From a checkpoint of a small transformer trained on Wikipedia.
Size: 19 layers, width 224, 11.8M parameters.
Architecture: LayerNorm before each block, biases.
Training: a variant of Adam for these matrices, 483M tokens, 3687 steps.
MLP neurons of a small language model. Each row is named by its layer, matrix (down: output weights) and neuron, and shows model dimensions 16-207. Each number is 128 + 24 x the weight over its row's rms, rounded and kept within 0 to 255. Numbers have three digits each.
Before each neuron's rows, "fires before" lists the tokens most often just after its 100 highest values on Wikipedia text that the model never trained on.

fires before: " |", ",", "\n", ".", " and", "\n\n"
L16.down361:132140111146121143084122114142134148128148165128134117129107139125107139146141147105102131145151118109114143127157255111136152123162137117118134105122128104167128136145104086135128154093163118090146121123076108120081094155125117094116127115090120113152143095132124154117095131190094108118100118129114126120118137142171105136159112098180136157134169155120133102109047142105141110134118128144132122117145119129108108097147120112132127131142105124116117120130140101122146140139106091155105153102138135124114122137112130145141114049157140115162101107153138154147139122120103141146

fires before: " a", " an", " American"
L10.down21:180130161112101137124153130094127156100119127074090135152140103089107116120114107139096129151116076158209133168138118141140098160115150154153094111097134124115131144125082153104123086155122123123154149116148144113125109152161144143155137165108116113149117118098128144138147103148109173132113183133130116137097144124133117121153148162142144115107176111119143129147092152079156116128133095110130164122160147118115117148156115148090105159106118130105159128145115137166131112142173135106088146114096123134128137127130145096100154106152106132102142118095124153119164099130169097075

fires before: "=", "\n\n"
L6.down205:150107144132144176149107098119147123110101163160117125170101174122134114107154108132163143120136105133121124150130091156143129181111135086144141099125101108109106115150114132103136123184148141142155130140138140173174254151142139115138117110132120120168148121099140100117123166164133149142149116119146128125122132112133126117124114083136117148123140115140171078126120147108077124107124148110159139108130127093131131158100120147145095129097091139126161147095112106131129116114134131113122125125104107139147129144089131086113134122121088177159102099138120119119146155174120098103

fires before: "|", "-", "\""
L16.down186:142110132133138157113159066120185122107119115085086110162119097143161164154154155156119115172146117100113158106144180113128163101150164154161128128174078168134136150105123173134137136130097143123177154108152149155131132143156163164095138135091130141133115131145134140089138117158107097145135101137126151116072135093108140156099107086153143122117143132120131133124143141086116117125108170060104106144119153107119130167113109134166123123178182129094112115129128090104107138107128132128142128103117104117131114099132060133154129086148086126116116112139103141119153147129130127126

fires before: " by", " the", " with", " to", " B", "."
L2.down396:147100112130190135193141103108162108155133145148113130119153099136146115090101097108105158142128112100107144155137187111137114123164109157114150137146160094091146168109144141121136149114103140117154125123142146196149162173090085123112131107113078114144091113144119137116137156135103155153124125110170141102098160116107153132097113121101140140158146131117137122135111126085130112117120100087131143149137109115124126101141147138127156120101140135148078097099143172147085101111154141164114132163107166128126113158116168126099124065114133114135126140171135154116146111095145073142

fires before: "=", "\n\n", "frac"
L2.down160:135166181099132147156110133142132131125125121137131151136127132126129117134168158100143095172129106101092155108117119127156116100161124134127142109120142104140118146141138124139138151112118124153095125146163118161134127119125138133101133120083117126118115121112139131120117150169120139138133110161106127168126141104143146129122147142255150133131127103127118069107128107135136117157142115127135126109089129076111114098080111107150115100095129116143100152177099129108123133074105123131120119117107097159133152134148169118124126146092137112141152160102134115156127125171114105102

fires before: "\n\n", "=", " be"
L12.down245:127161136158136165133133108115134134118156139108155162111138140137103131137130145112107184110151073172118103141157140117135127189161122102146125102098161122125139104150117138119107165120092126139095083119156143164122185122116124116122142183149123110128108171108136122097135144121104122124155116108100119122109127096119141147106114180130098109132116122108150139082142116149119168121112102125153197173118122110125120116127120103101138126139137125167119131140183112142110172116145105181101122108118101171120109145146155106089133221127161100124118133107129135105143129160124128113

fires before: "=", "\n", "\n\n", "bl"
L5.down102:148152127129155163157116108113135158118108155129149126157116127166129097122142133092144129167109095129148150118151133161150155064136140132151155114111134093162127097103110139137148144099137126192091116118157088119174136150112150111124148146099123117097137092120170139105123167177106128106113124103169132153109159126143124117146091111176121146155121133113106099074149110175123078156098114146138123138123130107140081117073115134133159125102106143108072156141149115106110089110149103130149139150082109146144127121119141129116105165143154162120125128095132122146114129165094070112

fires before: "=", "In", "The", "On"
L13.down151:117113128137119114111135129144133120142139103112115135105144150118137101133113127134152122143141119133140126151132255129108117116124146131111143122130116145110135113134130143139154119139105137127132132134114131115134000120117133139114115140141126122108142144138112151123145118125126127129139153137117120127137106130142124132138124139217126136129125131119145155133117125125124150118128138120153142112136151140154136141112105132144115104120150132117114150128120112125134113118138113126114124116104131134148121128131135086101125001145091129131124123141153121124125141133145124146

fires before: " that", ",", " the"
L16.down374:118103109143138152124098138169112111147080127132146141121149124184107114106067126174102112111103130180114110104124177146155154131125161143118102115153132126158126137119135148098108154108102122115099055155128122094140208122139145166096107110148156156112133127116124151077173141142092121141133137148145126140138139128114112152119103137181136125093125148132125141128152081151132127155131109163151129164135113135103133128128102123120152140057135128110126152133128111111119137165146128138148117109168094156131100113104115129146099015120144094136138160126117111145093128142151127159

fires before: "|", "\n", "-", "  ", "2"
L8.down516:110168114130127089138113102141140162124075129105118126061144106119086138127111128157120125108093113118141164107123119142182156143138135117099102145134132128129097136117140148146161158166151139149108135128136102115142147109154110104049148119090145101106135140109128109141122114138146143122116108132123148167132103099133120130121127128073162066137089131130161110156135161141158166153125154157148131158097136173147106105101137124110152155158079126110155136118096195111120130119119133159090129097110111128114118145112166131090142189186095130141147164108142116143073136119126088160

fires before: " |", ",", ")", ":", "–", "."
L6.down175:139130167153123141164103154105145130105118131102118116126137067106147070155174123108127153128086151124168144115123067128136145123120106112119142146139141117136124094121102128119113126173122147148144161132126158126158197129135105106109125130145125148103131118143149117231118143134143135137164087081144151150139112133109099123089129094099114106111098134116158120111127130126105140113102127125108150128130130116108159147157144161134162166121127102125102110086125116115155076124116108102126130121100141154104124141153125157109122103137148147136152077107124146128135111155114144085

fires before: " |"
L3.down17:116131118153088140123099138124122136116103161093124117129125083159119097139173138078113145153136118101111149131155080119201107126131113144151156113130132108134103104137131147163119147132166094162102167122157127154153175128118063112137162166134117136110110097130181122111131141146146089111137105113116158135108092136143135181142123169225113119124151118138155066133132102101125116127083121134118132133111120125129104114130090087113091147110101113151118147121104149121137135127142109116124154148101111104140102122084136131106141155120147123125178165100121128140140122133115127107

fires before: "="
L6.down328:113096142101150153149124156109123132154120181140121144149110125133184107114172124126146151152141112092131137106138092144122131087139117122123149109102140108106105123125108110120138135160143167149119116112144156119167245147127119115122138110117106145126143123101143149118128101184100162114136131109137160150123144103163111111134135110151146160142140095159147095092105104085107091144134123111120127114128127120146104134113108129134133093077133135113136116117086135087121126115136149096139112148086110141153145129149150104111127080114097168154141141126134129117137135187146081115

fires before: " |", " (", " F", "."
L14.down331:095107100115104083128125136134135129130119133134100146081155101125158110155121105143162122103091145104131157090083107139135119154114143180159131139131102157122121147123109134180123146148083112129157155107113150124147149149118112105133142152098089164109122135148118100200133131061150148129156157137143164124138123141129112094117069145180149077152112137125121097120137143087132158106148160146153129092178133140169123178125146145130121138104131126155115134101141163127121127125161141120154156147132126137133163092141105142113115120116134122148146129145155148123121128084113143089

fires before: " |", "|"
L15.down329:121104146116132127159110092122129142132094171100117103127119099146123119117125156109116111159116159167122141102098103166162098131144115170130159109149128134153095128118120119119064149109109091144147126126114105121138184149102143122089165135121172104121155109110138131151163133117180113128101136154134169176093128103125126129089131107092097134112126156120134159158121147066135106108125119091083116108116128147136148137150145119144091141112085124149122174134106157146143055117157147107112108151118120118117143074134124115128147164120120126174142134106145096149131143147105136118

fires before: "\n", "  ", " 0", " —"
L12.down517:139171111077124149124109137088120116130096140082109109145091102146145154131125155141178123128162136161106141132132105134121130145118098142120102114116118144163162104114096116117120136115140121091120126153153150105111117157122086138117118131137109110138121176091100146137134137165105159147090098099118088147093139149110123097124119160148145168137140103174164114101163132132192096122132137115093126202142138129115124073102150155162144165135142077152174134105100180153146125129118125124116125126157148105143129153116118096146143126115095101130147121160104128104145128189129163106

fires before: "=", "  "
L6.down510:184096160112148175158151106127142132105156156164125131124121136099172100168175135115155124149161094151142105131152074132154143105102185121109119108119140137129108141112105101129136101162104118125142084154176152135112213118083103099149122095120139162119127137112146157127112140139128127134091121109143123141134112089127129140094141130141133137154140138144129136109127102124117114144157081088151144139118088089139161158128090143107134074114147188124112140162100105090145161120138099117140105102110100120138143156109137116120143115099101091182139131106170114128138114163147141126

fires before: "-", " •", ":", " Elevation", " IN", "EE"
L13.down514:113157124142156161103115157165128131155153115125130096125135130123122117109161104116130102110122120091107159133123144125128144116126117164128134135101095111124133159176105131100090150095157108108175167121130130123122219145110124134084121119094094094150155117169109136148145108171144158112107132117078122121093153096135168115111132140102115144138129122131105131161193109122115139133069170131126135142141108123131104104135123120105155107110134078119110106175146140076109111160143106110133108125161106085137113102147150136150130078123131151095136138141128154144149134166155117156

fires before: "=", "In", "He", "On", "The", "|"
L12.down537:156129143109138122128152119144151131132099069130117145111122134113163099126117122133148105145129118175135135150150182121102129116123126104128146100101135158109126122131135165132168108138123152133152132129133103093148000096144121107091133171156133139134148129106101152122132124173104141137119172121124127156134113150180098149133130101225131148092149108113111158123134121170101133148117120125134179116153112095153149137107120121141141119116134131095111147124124112125143124101128111128113124125072115155114117089142127084092145118145118138134131121126146144151132115120117134137

fires before: ",", " the", " a", " of"
L15.down433:176112140093133123114124156169148185144156115136129168140135096124121139125147090132139118103134115079136091107162171107133130111127149094105070107172130149133138129133126088155155111147077123106099135094168115135116171151115132124126104131097133108180124152126154133107140144161093134108121172128133108148185141137152120149154122106149152170070141117118105122141117062163088079121125079106096115168166086107106117139162135164083132116112121159138127112117172121123097123125124156110138116103101078152139130146142112112109142063122101128138134146113122177154162138134149134122

fires before: "0", "2", "1", "4", "3", " |"
L2.down524:140161104155110132105098146121147160159081096075153119124124095172127087141145141092124157145152119097136156111141084092193114122149134180136141103167155099132099133155149145158149160132132076155103147115106115120163136118117134107107159125129129129117137096153192114140132138120152112124146115098090152108149110136125150152106144164233122126116118111124177128140126118120141120139133138098148115130096132117104116117129109123118131134072118132128140134139119165087145139113125116119145151117114109097131110119101120106114128174149167106141168118084117093141113126158150142093

fires before: "=", " a", "ed", "ment", "s", "more"
L6.down155:092099149122168180134086138128114126135125146108120157167120103123186140123136123143118119150188145130168132131118128102145133114137130152127111122091090104089136131145129119105117179109083120119154091115169148104200206173116144136105130101087115132106115121114113119119109123195109143113138134121101120131141166133149149172116164133116138110160078131164079097131143107090104133162126102129128121112101121129151101108097127136167127133102128110112145144131093092110125140125136152129141096099115141141121156125159179132128104094125125107134171133138136098129094155181139108101

fires before: "\n\n", "=", "|"
L12.down76:137120137147134147126124127087134119135173141105158159136120136134102114107120135123103128161144078142123109138136109122112095154092130088149134130096143116100147146164115158115123174171127120119121095148145167158110073124109102148151185171133117117099121175126126136107123120150123153143123140114097097120125158107126138127133116186183145120171144148106156137117134107166127129111108109101154190129152114142118117067119066102105103094115142134123076108125170139136123167138130104190124120087162130145153188143158125110121120178153123105108111124096130142136147134144110105090

fires before: "|", "-", "′"
L16.down125:187160103115143150184141140159124140090121142094097121118076128157124143140103134159170139134161134152119153181107092096129124120120114143091086107157153192126128144157116133131164160148109166122157146168135121141143083115152107088120154124100163110110095132113121087140149130122109140131096095125103103133111132094125130113127121147110130131090132092161094124130113150116143119149124125087086141139124140116149100126101164159148111122127105130110161184147123131119110104099106175096137072107138099112094156132113134112128133192140121164126077136136137120123129091116139140110

fires before: ":", " /", "^", " as", " |"
L13.down144:147102141101111103160181099116119175114113131123129115124085134142101125119177128139138121120140143146152115159112060118135135114102101132116118152141117112134125093115111121113120097133113117153098108095127147136153187124116084140151095117148135151142083110117143129120158164121144124137128106125134114139133104148107137164094126123085141154108106148118135149141153098105120126161116164152176108140101142140104162183112141175131153091138124092108107128123111137132111166131130170131157148143157092129119131135087138087117144138130157108147095125144122142135141099133143113109

fires before: " of", " |", "s", ",", " and"
L14.down484:088123112110127211116142169155095114147122128112105089138128136145120123100140111123121158123119128104127136082180200108159101091137110130110120097105126127166144102116143108158123189113137100125121152133123151121099155116098117163134136142156133091153102116119162159083132127116070111121168118143111135112101147077137128142154125134135109138153096124106130132157152113129155106150121107149112130136129158092037167103101124117153152107088161139130152078137156112150116117132125116140130126146142140148125095146136121117135162090118146149151148148124128136142100126132133141133

fires before: "=", "|", " a"
L6.down344:116103183125124134097127132118105158143153149145111159140144120133118115108159127133125104163139126133153156106122102146165129093134133144104138125130140084113113148103130155092133147158085118164131086113147144107154221153116102128123143078163124111147125125131152141118146128133090089104149108153084152146122137132155136134129149138135149114150095114144117067115156062082135144153165136120141154103110133121111117095122102143146149084089138103119138128139083089115145114117164134128137122100111169123176136122180129134147101057119115127168148131143113118133120154179124108114

fires before: "|"
L2.down6:131114147085102101172118112085142164133129141151150151129159102121088117161118108107163094116130069129173157103138100165152113139125127131130117088119151122131122152126150092120123086117091128136141075147131146112132152130127128109088194111128143116185101126086136079151146152101131100124124105146133135141142086100124110138098164121193153121099111146142136145135128136128182153118109084125136123173142142102094149092132107132126113114121133170126110127131119161152172152112116129128108146129114088153128145113099129109102129106139106123099162156118104135155136137129144125133

fires before: "=", " =", "\n"
L12.down468:127145129128136115127086112130140088101126148157165159121104116102065123087145127155127168111125133121120155154180072151122151087179145146121153119131101120145115109133126125119103114165152121131146098132151138149099199175140123108134098157111103145163089111100152097135154141096157180103091090140113106120151121155139154099112136116120133165165097135086145144120102096122101113122135151120124129177123132107137153133085132150119138150097123081154163151107104144132131087119091161112109122139152128138139127145142107118133101160124129130152114143129133100115100120126140133102

fires before: "|", " |", ":", " Party", " time", " end"
L12.down392:194224098120110143162137122162154134078084125112112134123141108128099092100129154139136129117132112104119131126142120122125124098161079137114140112137140169146079107103149134108119132128147114105138102142140146095084089139124102115129114132154130106123142110110117131151104148142123153123093108191099124097153097116159153160099144141129147119119096133132178135135146112166150117104124147080139122158088147104133116098073132092093099125132123090146135145149143143110128114078116136113110137125156135098119127148143153110159167173137165141173149145124139108170113144133121101122

fires before: "|", ",", "}"
L16.down64:154088113131133117096123104116146085161186141150098137172133086122131115109126114138124111127183099135157152160116138153170126144121101117127111107111117122174130088093136138124143142161162110125113110122114121118169151089134090168111117120112177171156119128100124132109139115110129118110155172135150119116141165116156105173132144092097139123105134129130133133128109130156189111118114090150117175146123133112114085131069129179124181119135105137098159122116180145143103135107151118136119096114135125166110109157149071116124119185124133143133125115081130103141140137168084104166

fires before: "\n\n", "=", "  ", "|", " on"
L12.down21:152140125136115161131144113118091131093145168117172131121135145126107149107136126123101149119129097179126100110107127111096085137113138128137126122104124095126156128154128151118068165165087141163126091117146124118108167123085090121170160135128125125123094166120125149116144133155133135093144134134128135094099138128128139102097144178088121097141154127093143153122142146154115149140095101125159152132142128147126132088144100105114140113154136132120082114124141135151113122145149106194111140108148094118109158148139116080115122236111175137118129129120098134144148117137074085066

fires before: "="
L12.down260:164135139095132137125138089131125135089078180121131117150139161131120140114124120186139150129117075174144131150138109127129129111133144143113150145090143128134116168083155106114118120167144118133162097147152094163136116140158118106135144108123117105137101119117170141151119156156172159109119098140117126085154149106120119184121150095138139100085114117106129142130098169130110099106160100117117122127099105082145106137106147132109162132107099096175143148147145098116081132097107141124141132112131131177128122194088179110127114131092141146112137167131122145090121098084110124122

fires before: "=", "\n\n"
L10.down407:144132133142093147131149125116109158093142123155145140131114138149158146163123172129141170133164097139133110103141070131104141181106115120147133155080110092173139143125108157144133103166109147140111107103148128162106086110129139187133177125078150142116135139106137128152155190120140148138171155119142107124115151103119148113113124157150138088126151166066121169132141114138139123126097071111182171148120099141115135097114127122136163115144189126084092112112157141119132171120115115134138116124097112161132128184140140116113152147145140137087101112102138141114142150141085141133

fires before: "=", "In", "The"
L2.down501:168180129115130158157138116138137177106085123145125143123135107097096118154145138117147116118105081108111130102146171137170137090141128126130133101112122117143133138119121150132129145128130126144143126135179073156144090140114103116080115139106117134150122102142157160112118142140132118114122117130106116131124115126142125125113147143255147144142118115116127101120167122165134096154087116117116119110119115098094118132073124106137168104100118126131111160161128140123137109058138096124131152125122102144120142102098155156129116151145155139112122164100117139148163102123083115094

fires before: " |", " 1", " 0", ":", "\n"
L7.down619:103157128176130131131101162092123163155126147110165125135126114134138128101132119151100097103127151092116122095102061133140145161139095126177110142136142138137115146128092140143144167132196137173094115127119106118150238123098148127111078116156103142141147120127144083150117123113100149134158159142150143138153133154104087109119113089131119122146124121127157089169134150098125129121120132149126084093115140148125114150136152111112126155144110141121134120111140162137135113109153144153117135133130130097132106094137119126116105115090178123119158133113137103106134108097095115155

fires before: "=", ")", " (", " in", ".", " to"
L16.down258:118146127084136106110125119111121119144144137127126173131111122139131144133108160140125173147134122130108136143132117118130081108131097097109136123138145129129158139126134181141136130133152198119123171088122182161093177153114140133115099156125138141134118124137088160163122124162083158121155138149150191128157114123113094149189149091055163135129101145128152124141102171134110086134087096110119119126122084113098123079131120153134117157117147106145149102105114120133117137137151102134129105124092151147132163092148137096131160127133120121151117090135130145092118120159074153106

fires before: "|", "-"
L2.down473:166165115137135147185141162161153156126089110123138150119113107103113111137145143124143112122102092104101139112110137148162151111117130138139127120117126126136122128113120151120130138131116137105145146126173097174139095149107089115086114131142107112171133119127130121136151171146107107123116118148103124138120094116132117156076174120188150151107127127141171114138127119150150118134121115103131115111117139113115105155060139122126155115106137107108116223141096139112140090017124107107134140117113096154106137139096131134134137174149142104155139157109149138148145121133115126086

fires before: "-", "|", "=", "\n"
L5.down255:138164130139127166137132136129123111175122126131134137107120095139115140116141133131139108130133148129115136122112000118140134157136091111093122128119128111160175096136112106105133116123131143119143123129135146141109255104111131153119112123144118143143123137165122119142130115131129129106130102138103103161115109127102131132124135159057145183120136120137139135142120133161096117139112136141122120152125108097120096107118133132123136138110171123137161144096138098115124146121096135147101129132116116117115122131118115140159162196150146100109144152178110139107144102110125135121

fires before: ";", " |", ".", "\n"
L8.down345:097137188136143101126139111128091176123143149098134096144142118181128143106146134146136098134129153116128129068143093110139169116147097131174110195107127131168122158129170142134120182125163153136120123111144110094113166128139138118104095136086115131138092174098135120115149105159140148081116144171128150170100136141116141100089129102133154091122138114119113130126088124088143110137111119159120082106155115146135095150164134100126103121108135115124092110103151149120142113122151144129101136132091135163137178085165136111134115120153110133126163151142129163123124153100111093151

fires before: "|", "-", "}", "."
L13.down502:114133083127115139162111134115089161126078105112079153133107134125098133104117127149123113108123122125107148148093117118154119149099081099140121137145114167132102121167134161117144161136114159131123128159138126155121099108141147144127147128148168143152116094145128088136125112145126121135121119170143169121129130107162153119128151134089126119099112115128151131140121103106152145081121123102113131129065129100133085133093138169133127116136122130114176177153138157138140113036096123119126148144177104117121184117105174121144114168144147155127114129122176117161110067081143133127

fires before: "|", " |"
L16.down314:097147109161146156120141139137137165085141133121129168107100148118120149135125128130163129120134130098130096107115115136125135143104153107116125148088081137170108147150123126156143157118141081105154108109117138118051079157152088093154134139142124107116123120156162129091134160163123118110112149108122147127135174133126135171148149178205123164104108148116138116130086141127116124126108105132162108125131174108094096102189119111136135145105152145108120142121123113138140158137102097139128168119072164103122147166132109093124116120084118123124126118121172128130104133106085121102

fires before: " |", ".", " (", " UTC", " a"
L13.down331:193133123113105097176123183127145115122135137131129102126123136123188148145139112111140122101089130149155126122082097140134130119111112118140131103104128165152092147150123108161136108120149137146100113087150121142125076143136099152174172137116135111102094103132171103110115132115154120140088106135112102119149181103133119111145132152102169103190107149143136086129129167150106098140145105134144100158102139139130127159152117148154124147157094106116141175124149104104133120112143147126118105108175115050147115133147089121151124161153135126091149129090082119134153133096113150102

fires before: "=", "\n\n"
L10.down408:149141118148130141108131090155110144078128154161128162083151155124147156155125182139116153100151117157118101126132105152088146169156126137122126117105130065174128120109104139141088088165103189127129117106151110173120091121113126176119158107137121124132129142109151143152147154141132142113161147150150121148111117050102124130126148166130142094115131154075114126143159142139120132113125087111147166119148102142104119125159165101110162134169153137110112130089172165118120129123107106166131153101108125152122082155138169117103150198124136134088137120133138104105150132151098138149

fires before: " |", "°", "\n", "-", ".", " ("
L10.down562:111177184151092110133132119134150140074152130106107108111145101156102145122142167149124157135168118129134146132136137121094145111164120157127139133128110166122081141116112151133149192155129142115140112147170125093097160143135179120148162152123154090147114123104133102122137114174122119105120107133136110081095157111111151097089112099146144127132127123127116160096077125098112173095104130115129125115142122129111114143136094107150165144118104134155122134149157159123158132076144083163135124087097117144147172105106138111123083110135092156127161121139121143126156127119147138116

fires before: "=", "He", "In", "On"
L13.down138:129129141120109139162120130176116140155088071099135133109143164116139107148123135155168107119134126129099148150127185122126110099124110101123121108132155164147117119126136157136148146110126127099153138138145120124116000075128137119082122154160138139141149138101101170075156158157127112129152131154113149139131109129166104151108119123191106130071133136137161120153099105156112141144115126086158151124129123109139128130071124138150116112127122118124123158145141105131144128038124126113128109121110138153108134103112129075104143088159119126141136158126116142158138136131146127117

fires before: "-", "|"
L2.down94:150161162120098136128106128132140176124091122114131129125136116149095113139147121119123103140133071080104142128140124115172116092137145133136141097119126124120124123140138148142129135150129118146113152134147116172131110127123130113122154124129129134141129103119157135130120131119108098114160119139126129126141094120123126131104151160255146126137113087126145084145157125126152119149092113123124137118121145100089133117119086113132119114147134151151120132151101140144160129078149111130135142134092131130112086110100128143105138103120171144127160142103110143126151099130110126082

fires before: "-", ","
L16.down132:109160128111106135134095096124149093143111136151153155108130139157102106144110104133149084139108139140112118112096108097162115120079198123129116131161171179143131130131117087140135065135101117138138152146161073142146119166125112125135104138112103145114127135100111138145142154118158146149119131124140150070137128130152117149143114151206137123110117097134096095127142110150152121100140087151166124149105140130137165135127119125111154083129151153112162137108148115141136133103131125143153103131164135129168112166145140160109155087076135152113076129113121104112143100057149171141

fires before: "|", "\n", " |", "–"
L13.down610:171151117110122114148122158132126096115134180137127094163090115149094130123140122151154125107190135095128095100147121120128120112097110144167112123170113123166127159152127108092113118106132131082176108135159138116131082134150135093157153097120129149154126154095127158118118118182123117114109116114150140119136144144128116080146124149125107093156150134134088124093122166130167098112127107084116133150167154147126123120153140148131111118171164140109152136133148111144150117126098080065116130123152135110144129139157099098172149189117107142103139143169118106110157114115155139137

fires before: "|", "\n", "  ", "–"
L12.down291:127159142070091166173113134133117090135094128100125141136105142124148136133117171163118130131094113087099137149140107094169118132123092119105117120070176144152152111077148140129140151149146110080107124140144151079096070131122126128097112108108082129131127150116067143118164167095119115134125133099105126131113112127131124104122160154136132134137108098167173117116103107120158134129134100127129133166104129111103103110111159150119173136104144097132132164127077153143138151109099098130111140093120131093105121182131141115125172160134126080146179163142117130159141182164136135135

fires before: " by", " to", ".", ":", " as", ","
L15.down477:081152135109154099164154151147184129140171157142176121159125163123129097122137135118080184126103154134110130134153101134122121114153068137132109117129117102100125131090124114153157122098148116093090125127098132177101143136124071105092110117154156123117127109102164101158125124145154161136122080138121133129142123140162153095159149086122130108123113077109098152124146141093122110095115114138162122127126101122127131176072134194102112109144120130133126132104086121138121129138126130140102118152144149148137143137126144125143128137167132124166139111092129122116144064145124082106

fires before: "}", ".", ","
L12.down500:180090082100137119114131109138146144136095145155143178128177138154170142124125101124122125170094117146142130082127101154138146154149153167131117113130127142172138133121128090121149081146108116124069119120118113131140124163139130156146163105117131146068098123132097121140190108110088089126113121126168110131159129093155096126190113131103147120124119125138111120121122092091133100090182135144129102103092142117132122112097131165119183154102116147160114156141126126154139121151181167129156150110117151111157095135108122145131076169137153164119130139119092122099145118117119135159

fires before: "|", "%", "ed", " |", "ki", " m"
L13.down214:160158132125093189141109118088138091080140159127141123145114102127151193095116155162158142119125113134094140122139117125146146127119103140110092144152149148140112137140130099115141113140156137081127144116170117117068103141124111133109121086095138133122128172132100142127108089148162133126109078085105133137102123159125123122107147131160141139141104103146123095147124096137126080110143128116119083206137159126139118093153120118109123142124155107140127118131115160129149150149128146133104141135149094100114121174145114074118148137160110105093188140140085142097134123144130130156

fires before: "|"
L5.down578:159185139120121146196146130162130169125087117127146155140125097106107115126152153125136107118107106129110153118133091145154143114148112105141117104134142111146131122134139148099139132142124111127135149121190084172132147125114100116088120130116093129157124091144156142112111169124119145108106115144121123142122115134133132147102153146141142152098111120116130119112138104148124110141117109095116126158117123096117116112050112122116168119115122109133090192149107157129115102036119119113100142127106109145128140116090141142134160210145155109127155185099109128157147112128090112112

fires before: "=", "\n", ":", "born", "age", "L"
L2.down333:162158122141150159127155142127177152109076153115131143116120065075118094127148135129127102129124090112126122095188113160176158090117139136139134106119139136132119115104119129120117132125106141128117122101184093138154114159103092110089147140115111111119134117099170132131145152170129117111109127095153126151109134137133108165117145091169156166119118135116133152134126123147113070148152127106112114108146113093115152136058129131116150106110135157113123167165119144097151088055104126133121133125085086157136156125114122136132121176118138118130118165099135142156144117168109105123

fires before: "\n", "\n\n", "=", "  "
L6.down4:102150100144124154109097097116150131111081148133124095073128091160132119124146097127137106126117151113114157112108050130153127116150137137169122128110144157126121163119102135150148135107138110195086142110140119115138236130143151098082104165079113110095117114117178122154134130118162129118112116137117150149154146135116099130142126143093125142163142116125166116164125167157155115135144132152142075142098126134124075119098135137113140165149103155121117135135157158110157122103127113155134118125149122136128101101108112123108118199158153154112117119078148121122093152129129131146

fires before: "=", "In", "On"
L13.down325:113128121132123122119131119146118120151133104120121137115148149126140112131117129137145128144133114128138128149126255118119115123121151125124143115124122146107134119141107146133154138146112139142128132129120130117131000123135137131118117147133118111120138145134117142122145127121118127120142147120122129125129118129140123124129126129234119119113131136138153127143118128129126144120126139105151145115124159135148123135123108143141122115124138129117116143137113132141125127113125115140108114113114131134135126131133135064089120000155094132140113115133152124142117133143134124140

fires before: "=", "}"
L15.down368:148144139160118158165146104093108096156134134113103147154127161083060157125146098132073141120125129163091160160104082138145110150125123137121158148079116088113150122133140145150087161130142128119176154110125130163110069108152108124127113098130168125154127130129140125138100126086125115134136124126137088116171138156122125115122159119081165125094103149102117119114120147147113145133152175095099156111108103124111117118145138133146153120082108079124153135128107144126119150131159124132120129082103135105107137154102093126120154193135140105109126164150111151155115159079090130159